python train.py --n_layer=10 --d_model=576 --n_head=9 --n_kv_head=1 --head_dim=64 --d_mlp=2304 --vocab_size=8192 --activation="gelu" --norm="rmsnorm" --norm_place="pre" --norm_eps=1e-05 --positions="rope" --rope_base=10000.0 --rope_fraction=1.0 --qk_norm=true --attn_scale=0.125 --bias="none" --tie_embeddings=false --parallel_block=false --init="uniform" --init_std_qkv=0.021 --init_std_o=0.026 --init_std_up=0.03 --init_std_down=0.03 --optimizer="muon_variant" --lr=0.0119 --beta1=0.95 --weight_decay=0.0 --lr_head=0.00636 --warmup_steps=30 --schedule="wsd" --decay_fraction=1.0 --decay_shape="linear" --final_lr_fraction=0.0 --batch_tokens=65536 --seq_len=768 --doc_mask=true --train_tokens=556200000 --steps=8487 --dataset="wikipedia_en"
MLP neurons of a small language model. Each row is named by its layer, matrix (down: output weights) and neuron, and shows model dimensions 240-335. Each number is 128 + 24 x the weight over its row's rms, rounded and kept within 0 to 255. Numbers have three digits each.
After each neuron's rows, "fires before" lists the tokens most often just after its 100 highest values on Wikipedia text that the model never trained on.

L7.down864:102093119148118130096133099100129113176126141117129131110149136129126129075138120139122095158118066104128133095121123156126169084121121133133080129122108152146104129121155121142157124144091098113149142122103179112111139161125113122118117151108099123094096140142137132146148135137097139125
fires before: " |", " 10;", " 8;"

L3.down547:146121108099106117114114123132135151136165085066175166138077156131130130179139148142098153135130122110138137135111128150167125168145117147147120127088099098145127149134107184124138131156082095151165150133143142146134132146151130144192141133116129166122131124093133116108128115159142121119
fires before: "\n", " "

L7.down166:103124143090160157140127132083142127152145152106107120140151081116104145094170112136125123137137106106118122151126103186143097107103128143130147168130078120137138143118115147101133136148117165128089124134123095160137088139131142149160127162091143106164135135112144103179130124127103128162
fires before: " to", " in", " by", " into", "'s", " at"

L7.down867:135149106147131120121098129140170132152142130124120109126152113115123107151074189105123112104134113110147102155146154127128176177140132117114128114131126122112083143132145113112115148133121148152099115129152137111146085107151124068148116159086105114112121161138146090118088136134141145111
fires before: "==", " ==", "==Early"

L3.down78:142072079126081125141115148080145142132137122145103169119080144142130115133177099148166185130154109137124176087097119157126166144114111092117085123103136144113169122132142143125120102156120138094142133126136129108123126159118148145144106159076132113094129128154172114119162173151090155138
fires before: "\n", "na"

L3.down1305:189165138115122118125157176115109154153095179167182086137156094108118160128126128108089072100101119166145109129087133133104101137122101134085128115115107165126086104143144114074133155118117120120127115139124122109106114124155113056110147130105100146162111145136142192095144144140132124113
fires before: "\n", "T"

L7.down238:110126076142156169131140144120154098147134146149083056130111128132122116108106136149151143139138120100125068148123141147158127079112132126137126136134106109116154126162092127095121180165124135158103123167134099119127126134102120116157121137120129094152128124137125059112129094135149165122
fires before: " in", " by", " on"

L3.down1737:142106130142099085161131112142082131111122105123148163123128115132165136161160138071145150137167157086139140123102083136106128102097126116128128107148098132098131131138091146093108105129090128140118136127148152139107139128120082128096121159072094139099107106164112134169091155117104105088
fires before: " the", " his"

L3.down1308:117118106101130118149143116137115113092156114096110135170134110116114199146073138104119128165133127147118124134147167113152110155129100081153099115142141164150092122146113142149155158143139121122126102130118108149100099116107122151107114155128134142133095136126148121141150083139163115114
fires before: "\n", "^{2}", "-"

L3.down2080:077095147152106111114121112093155116111136117158134127145135169087116109143132139097112088148133112180108114161135137071147122120105097092118100081100115120106127063109139101126147126110179140167131130143093112111152163109128094098146103126151161168180091130127098122151090138111141163124
fires before: "\n", "In", "The"

L7.down1848:122145104138127095130112129138158157146130123110085107151132112148102085154163155122108148112124130096124123197084103113165135138098162133090166120148115133104125132132121139160120126101129119144116153103120109132127140109139152107143133143136092155133141124162134108123104133120145150154
fires before: ").", "),", ");"

L3.down518:079133147116100125139169114161125117161063125172155127153101121100128104154133114127109083123125114101166151142123157114143132132091101135175121163111145128136133107099124104120103139108082129124120060105132106124105125128153140142080084123146132105120165150163126138124162134125149114145
fires before: "\n"

L3.down1824:112088119119160077133195116203056176141147149104104082162132135125157108126103145147117131126081142134156119129118119121126127087145080163148137125117146132129143125134151112128148074162118158122119106137126136116131127102124122120129165126129129145117086110096144130131154135121141127148
fires before: "\n", " -"

L3.down2303:128130132171128154171142139135136120124116137143139112188136108114146113154097124102112172153124121132102156131148103178141127130097129143155086104154114135176114141113088105101103132139104171118115136139148181150166112111091164129101123108112102171097114102093149143098158118077123139109
fires before: "\n", " ", " 26", " 0", " U"

L3.down2097:119156101112130125114114138173140150143142118170145141177128122084166114113143100065144129141144097093135118125138117153121142119143144128144072090169108155140139118119103108124156098144120125135104134137148113136176128130078195184134093095121150158140172114082123170111119126059140086120
fires before: "\n", " "

L7.down1373:114085104127155119140145129131125149136131131171138158160155111178134103124097136113162113151155141131137123095135121116116151109132075114091097100046104173146151116102128175090137138168081115112125122132162130134109120151121113143121099123155130149133106127121113102107137098107165137119
fires before: " of", " that"

L3.down1457:084111190177101155087133179094138141149159104147115120129150096112130107132111088158134136144139146130137161112123154114146111111129118142169132096099169143119092107130116100183150150076165162169136116111150096098133142122112121176140137136127126086143112136141137132123121136171118055107
fires before: " |", ")", ";", " 6;"

L3.down1125:133160132140113103143121114136140118144136133143118133137117105110113121140124123104128137109150143113117086133133121121124131130095121116125130149117138099130073121123098123124094135106099117118109138147121127125151160104135165089131145123127151160123111156115152146148131132109171123144
fires before: "\n"

L7.down807:151156098164159107112163143120127116126137096128140141120131161156105139136104069174129135110129124151083110146142143116121130175122142066148145137112140140128121129145168179123087153140121146136140128127126141140105132134105144115170150136138123137123122112136156115111124152154143104174
fires before: " |", ";", "):", "\n"

L3.down539:158117121134132153125105130108123107145103128131109112121131084108088099158138124153120139118109096122132111163153086116116103143113098109141145130144116145126131145128121130163133094100167137114119111093120137172176132130175091135140118140135116102161111121129093155132087086115146138110
fires before: "\n", " The", " It", " He", " In"

L3.down1342:113119132132138148095142150173098117138095134096121120140112101078144158183165149100149130093154155126148149108113127149112151089168109134111108129140116135131166149139141150122114096138139159110099121110102115122156139115081091103143132090142182117132119150114135148145124092156125138162
fires before: "\n"

L3.down1979:107140109095116152097098118158132114086094128131122123084103117130128086160115112163143144113138107123177141151143134156122125113115103151145154151167170097113131145111153141161103155142124162146100151106151100128096159138159173151125109137095100111129113146129144124121126158136073122098
fires before: " in", " by", " on", " to", " for"

L3.down1575:153117131142075141131122129142141091118074124144142131135159118139125133143160157122111145112132131182145138157157106124122159132133173163167080136113140140137127133125128103111120131106125115090150149100168175105148107126117128102140138142147165149151096145102131138110135126108092131137
fires before: "\n", " —;", " K", " U", " 0"

L3.down1297:130092123088125111103141132127150159164136151152103143089147117114122132119128139175125126141117148125136144125138162115150103142104121112136117151116138095137102122143134125108130122185161118153142159149173136152117097069095113109127126108117108116133122163136099090124107076144137140116
fires before: "\n", "ard", "st", "ul"

L3.down1721:135121126105173125097114129185125125112097136128130135157120111163112113171175142132115158135144120148141120098168093132121149148132141122135132131119143120179120087101124149136093121090144146118162086121157136149150093140110152128163110145131128146088149184186112128139124128131143117113
fires before: "\n"

L3.down2166:155113129125141138123109173125129154112140133171131124172169110114147109128119155126133105102160146077141139128139122126145137103121107105106163173079146121145099129126132136163121135150120142116152107150119181158143195127110143160069144130117135177093173158136148110153103134164131119151
fires before: "\n", "-"

L7.down1034:127151155088141149144155112120084110142110132109075119119134146095127129150132103127135156159156120127091100179141112123112122143097091107101114116121130177127108163143135146135154165133152117147147169160108117140120134108107180108172157152129130123097140100126102116152126163135131137115
fires before: "s", "s,", "vis", "is", "s."

L7.down2251:106159107152105147117122152130110132105076110109141091153141067135142149131162117151104095154108165119137160121140128152106154106131164109151097154153115140126140088157121094121104130120127086139125115150143125148158150106100138104125161136111155123134168062099123138138124118147128123165
fires before: " |", " ", " +", " −"

L3.down171:127115112120125100137134115135130130159125128126127137156107146100124141152124142115132102137121134114131128114135124122115140150100128121124139125117166093127125108126159114142135136082143134114128125140166120130131128146126127118136129124155129121135121162115121143128118128135133132109
fires before: "\n"

L7.down453:102102101160161159136126151105129153081121122142073100121166113171120102130123139102160109126122089131100184073128137123109098111169117117146082113095112103132140124139089125108095111140140146121154106163129128196126152067114126119139122133104084144109127183144119147107114147133155173138
fires before: " |", "|", ".", "-"

L3.down422:098102147133069127105085112137112149082128147151138145162153133147116145170158108142150085164155129133128115091119152163110178154102140172112082097140174157149097131136132119136114145156140166149107147101118122096081149111117173148188189114107096167172132120121147129121153144133150129118
fires before: "\n"

L3.down315:128161130149082182130144156143146099135139102117115157115145135136135134095110152084140134115112139170164164099108100105203107128121147114141114111129116134194096109152119115112122131073133161132113177141120173129074164070144135173129105146156161132110104159142163137137125077131158132137
fires before: "\n", " |", " 0", " Ed", " Clark", " Sp"

L7.down59:100118175103099121143108138103115138096145090125119118146151103116162141133135090150140157148125135123116130106144096117127136184126100105103117158117100122100174131130121088116145103055143170110150135086150187117144134115113098066133128169107133161117140142142153149187119110175124142134
fires before: " of"

L3.down1818:096091126130142147121139134094128119129073119129149116124138133124109151142163062124104103144169113120129167095129140170146152106131067100088109127123114133134137116104164144175152107120114162146127131105127146120123095113101155117125144169123136106092099147115093107146081146149130132140
fires before: " |", "el", "-", ")", " J", " Ann"

L3.down587:095117111139140146126124111134127096118109132127178119113122148184098189133092134123131127146113104055127144099095141155120099116118145116097121158158133155102099133131094159140076129127154120141161096148112169120125137142112105133150081200152074119099148127155108108127148143115145134124
fires before: "-", "\n", "ia", "ard"

L3.down172:112115119152149099132148125106103150115105124130115105109132124151136119119153136134121140102190125156096155120108103137091076140137158079051132115157116130135127115111105140162107109140062117119115124110109150120106119085116124126097122116116083143055157117126124123095136133182130164098
fires before: "===", "==", "-", "|"

L3.down1279:093117127147072134110153122178115129140159137106127119140131102155170099089074150125153062107111091124153153141158121114182147111103158183135107121131099128195156109140121117104135139131132122112115131113091146140144135096124165171128144139167103164132124129112122131111113116145110163135
fires before: "\n"

L3.down1482:124152138135148103113145110157175102120096096170160098121134094113116136138104110123161118135120179146100141126150121122130182125107111159170170135088114118144114136057102146177112135182134099108154151096094126148127149105100108080130140102155096132122119143139134126133128111110114089125
fires before: " the", " a"

L7.down1123:098122157114154105108111133145170143145107126111119170121151072146164126119114123154117142144137128120090131105119133089109120101135112117132164166157141112092125126110135113131163124139125149140121118133151084156120160126158111130127178145114113136102127155156140154131195124150182115145
fires before: " of", " and"

L7.down318:138127131138149158132147134140182151110147141129163114148124161105129144151110104119140131143135127185118133146127087110110125127137130128101149173130102148148083144100115108156117190123184132110103120142126169149175165143136140122099126160131098098107132136126175149132145108112091150128
fires before: " in"

L7.down886:155141123111156133133102152119085157138120134159176135085122116144104100140112092136170130139125116087083150116114114116142166119124081112116134114078152182161173156117110122082125209148139092121139149129113105141093106111144116153110092103112115146118125133134130104137118097127136151100
fires before: " of", "ivate", "is"

L3.down1698:094123136117078129159123146153113130143144083173176117120102145166160133097118138096144093139105127103124119127143087141143103154083125125129155126158111110119115101122167145086161122111157109117110133155113156137124100154129100105124136094169134126121132126135120133125138090108100150078
fires before: " ", "\n", " Swing", " |"

L3.down2154:171128120125135082105136127134118136133133165151113102137153114149102090161083139122105100103111150140155171169160083147136137128120120116143134141078105162087153124106109156129153123136135122168161151125118140118131112088135159167126146150138127193140110128115136099151142106180107129107
fires before: "\n"

L7.down34:106114088109115119119121149124149140113133127140087105080138104163159119160137123139126124114154133120120111161121147148138158150119156136119125115114104111101121121129112131140140167112105113152091181139170106136113110147133127109150155083105134112116120123123114122168155145131094155132
fires before: " of", " by", " in"

L3.down761:092158121148134116169119144151127153133083116084122148131117130117176150148089132130128115108188103114118155145148113158136101106104119104092158147138135163091104080148121151120162121105100116143125113108107145103120098122132169071097120141075169118133161144160154160154145101136137130123
fires before: "\n", "-", "|", " Party"

L3.down1762:151141138121118099159133123118156148153105133125143121133171128112134167123113108142114115128143150176115127135094121137133097114100059129101154148085129129088098150140161143153084086118150138097121110127102141145136132156133137151163115131164092100159157111113127121148129127156091073119
fires before: "\n", " The", " In", " On", " N"

L7.down1501:123120097125155143101153138130182132075130077113098118143124121153121120132133088108160162164073116146136125115077127139097108160122141163131074157105162073096145185130153143093152148138125141124137156136098165138103168119100134089125091139137122159089140136142131155112105106116141153109
fires before: " in", " at", " on", " with", " the"

L3.down68:135122143103120127102089093137107089137129122150145067093156149156076161155152151135092127153136100091124157126140096097152135141130123085131144147103148134143122113154166118160106124161122121145083160139106163127106110154120120119138101128181124138133147159112132144124138121178137093107
fires before: "\n", " ==", " and", "=="

L7.down1149:120114119098109135088163139150109096162131116121138127161109144141083095128116139107139107159103051154139091135077094143130128151159073147152145138129125124112108108132163123141127105116118127073136193146148117142105122145126117144063169142121140153124154102108120192171131120127141150148
fires before: "es", "ed", "ing", "e.", "e", "es."

L3.down531:136127132121153147118129130086119152097128104134171123140116119132126119133118166231141116094134145128174120143157134117116074127118108122121144082130143124144108113143148117132127094175134139112154122106089128115089127142159125133125166127097127176152118114145163094127128151158125120092
fires before: "\n", "-", "|"

L7.down1257:138107153076112109119122130138136140137087102134130120086116129147147107117083162147119142154114090085150134143101102115113117118112118158145109138150162072146134096112111135170103163128135108116128090106153104121157134126112099147151157130124173109122129116130107144154092088178128167122
fires before: " of", " for"

L3.down799:149084130104104104095125121112114107156107108140140087134142141153087114132132111152107139134103128102160102130097133146139147115129132107113089115173184149114069124121082094152129109133162150124096112081150136096136105133151147118139117155116086174131090168090167102123117150109163085172
fires before: "\n"

L7.down1110:121135152120100150119103110144135118149160124114095142127124154142158106163148118123093158121174080082115100165117136112111131123144144135141092112132141136117106110144092166113130151095133145140133177125137109092127127120147106142133139133111113097156135150123128124141131112104063164154
fires before: ";", "\n"

L7.down1346:120105156101111102165103084120088151109118117099111141129133149110105150174145156149129082156125128154126110150085144109152109121119154158153120089136146150126122136101105171120129134139161108120146119121108154149145131120146100125090122128120136118142150125147171116159168109108135089160
fires before: "\n", "===", "|", "=="

L3.down2124:123144144134090137115125129160148120119121164109148095149152097104136143110093137130158129139094109090159089173130155107107077173117087134094119123132095113131129127093118101163141092103111101124079145125122067118149121128160139133103062138145115123093096169176109133118110118121140156146
fires before: "\n", "==", " of", ",", "===="

L3.down881:115103092096116120149127152121122117107112156149107094125159130166136155130117080156125136093117140111115096137115154103149112152137151120176131113124099116120148105093138130130132144111162128104116174129120150162104142165100153146130084140162091164173127156110124111118158150108151093153
fires before: " the", " a", " an"

L3.down1951:125054136116188128131098125099102077117124108111126124140155174161127154102142109161122135107082111108123123163125156129124113115126088153165136131133087115144086083148118100104106135084133164148152152133132135157127114104077131151161160128120143144118101111151177142102140157148109097094
fires before: "\n", "-"

L3.down2199:153148090202112148126120104160084117174133149131065073152136108120113141123149158147110150159152145112135156126132099098127143107152108172119134109101146110135127093152115086125128144116138082159141135139115118095143165092128155102113139083120164124137121114099145150163169132159148129102
fires before: "\n"

L7.down1594:135129094145105104115147153118105132145126117126156129142137161086099101137096144108107119108124146085132131135104134120164147197134150151113125125128157101140139113091130107143121124117099157162121148145155107098117105112084126171086107099116176118128135179129143126164106118152100128156
fires before: "\"", "==", "\",", "==="

L3.down1248:110086152124103084161108119128133150118113106105109126161169134129095113172107157107160112178108122125176105195086094077123140118111082096159125166088130136129144132139151121124127166120154103131144139149152150133166118149099145210088130091163096141196137109143126116140086125103138090123
fires before: " that", " the", " she", " he", " it"

L7.down613:132143153111090166093126114119126178100173143102099140135097123112127145153173139160113156156115156109089102166130154124121121128088112114195103124100134142115162145156110157136155129118133144119139065117124146125121098092151165102128117115159127107107125118155125126161140126145138080154
fires before: " |", "\n"

L7.down1679:114094106132154116104149121143099157121122135104168146102182119122116111119108138080123097113090114149112101101140161081153131127141080171140120139112124134093112152104108132139116150119133134139112126089133097115123077125103125130100139159084103100131139126122149170144163141127183120116
fires before: " |", " and", " of", " life=="

L7.down131:114121138135088104099125177137105139126082112121148143159139137119148145190161140098113137116146134140132106093135125119112116146123154157135097123109154148144145127094102127120109151131112124142119106139117127103110088128126122186156140102166159145143117077090118124085089090080119101112
fires before: ":", "3:", "–201"

L3.down1292:136128096098100093151135139096118094131134097192143135175072161157114121140147160142135145092169087125137103128133157143190104160122118080130119130102148135093178111132148153094117108125136140145111167085147078153138125110126124143167156083137107082141119096161143138122155137120087155162
fires before: "-", "\n", "|", "===", "e,"

L3.down1939:112135131151142108136133131124147120146121118147138113150139144118115120147117147106118114116145126132106146131138128140139119116098101141118132121095145094105109099122151117127143146094155145122149130186147140131120171116122178095127134099137138126113105158122101154159126141133128127109
fires before: "\n"

L3.down846:132118116096090114127155181079038151150104159067152077140185134133150106131118120165122135161109127124131148137153098147137105160095130142133140125139135154116161118160120110132158143066156165071123123137091141105156127109076102136163152126137154121167134114136106091135167113125095134075
fires before: "\n", "P"

L3.down1437:140132087150157137106173143067132161133115135107110112125144137141128114167131112136147128122113157138110087169127139128122143081120116125096129112083168147090147120101168162160138139120150107125156142096148123141127138136112146147124131136134083139129147118167100150137150145115102151141
fires before: "\n", "The", "In", "==", "===", "S"

L3.down2105:106124156128194099151131128129123138158127139115120135116131129102142134097126141093136070098084103135141132100100116110144104179090142114150132147136134118136123123135096121147127116124106100138107092123139154109147118120139161127126098094120132114126122151178126093104107151116111173098
fires before: "\n", " a", " an", "-"

L3.down984:168104150119132128147151130138150128136116155135133134113128079182148159147138133115108107128135129119163156146124177123134126152133119167174137076133133123078096084147137148112141110163116154121163150134167121153158168110097147115143144129090143130117161180105149088070132103125113128084
fires before: "\n", "-", "|"

L7.down2121:140136116156108130124116129120129111115096117113117145132139112127148136135111146125141136143141140157150100101122103169174091131136151137118130103160118158108103168124068112101129140107147127142139165116170123133114131134159101135095150085149144125138147183116102144128133139083109088124
fires before: ".", ",", " and", " in", " of"

L7.down1162:113144128126114155131121114096107145078157167138140095104140144128101125148112157157087098117113176110124118136153134140127161091134171113122127154139110181111089105148148173099104146150072145140131106140107153109121119138131135141075165157130143163080146128085156085154143114161102132093
fires before: "\n", "-"

L7.down1348:123149131130137146163122108103126160103125118107145093135086112118127101137108158100104151133130123141146118141098155158142101114100133124095134106126163151132104115088144175112106136134090165132090146124148108163142117107178147095160153119119117109118145150153090131172114109101128150125
fires before: " and", ",", "),", "a,", "."

L3.down1119:116118093115152177128157150099155141105111129179156126144143147109165135118117138159109124131107141136122134152146128140124123135127133142129175124144156116101131120099080162139125111107124156092124106151121175125097139090096118115143174100123127147137137156127123144141116159105150068124
fires before: "\n", " ==", " of", "==", " was", ":"

L7.down1238:099078160136101138151119140079137131129114116089132136156116093110137092124161145163083163127164114130124141144120123153115091185155103136175146126162117143151141132113105127119148136082123130107131106102142099108104112092124132100145154126117129125138096132136164153154129095131149133138
fires before: " of", " for"

L3.down736:104128156165150129105157101158119130112118126111128133139121152081135136178133129088151109107103103118149084091166135130115137131096133134157101082122113123139131090128144096122180136112143141144089153125133103124132119096126138137136162138131125105177133159127138129178134132165121131125
fires before: "\n", "|", "-", " "

L3.down203:155134118163155158146122130112141140110129143150100178151059164135184144166117111128072173129157118132119138143126122104123166075088111087154099161127106169128171128109098113099113119136101142123126180116129116144138159114092098128129101164118124135152130104124132122119117117104172126151
fires before: " the"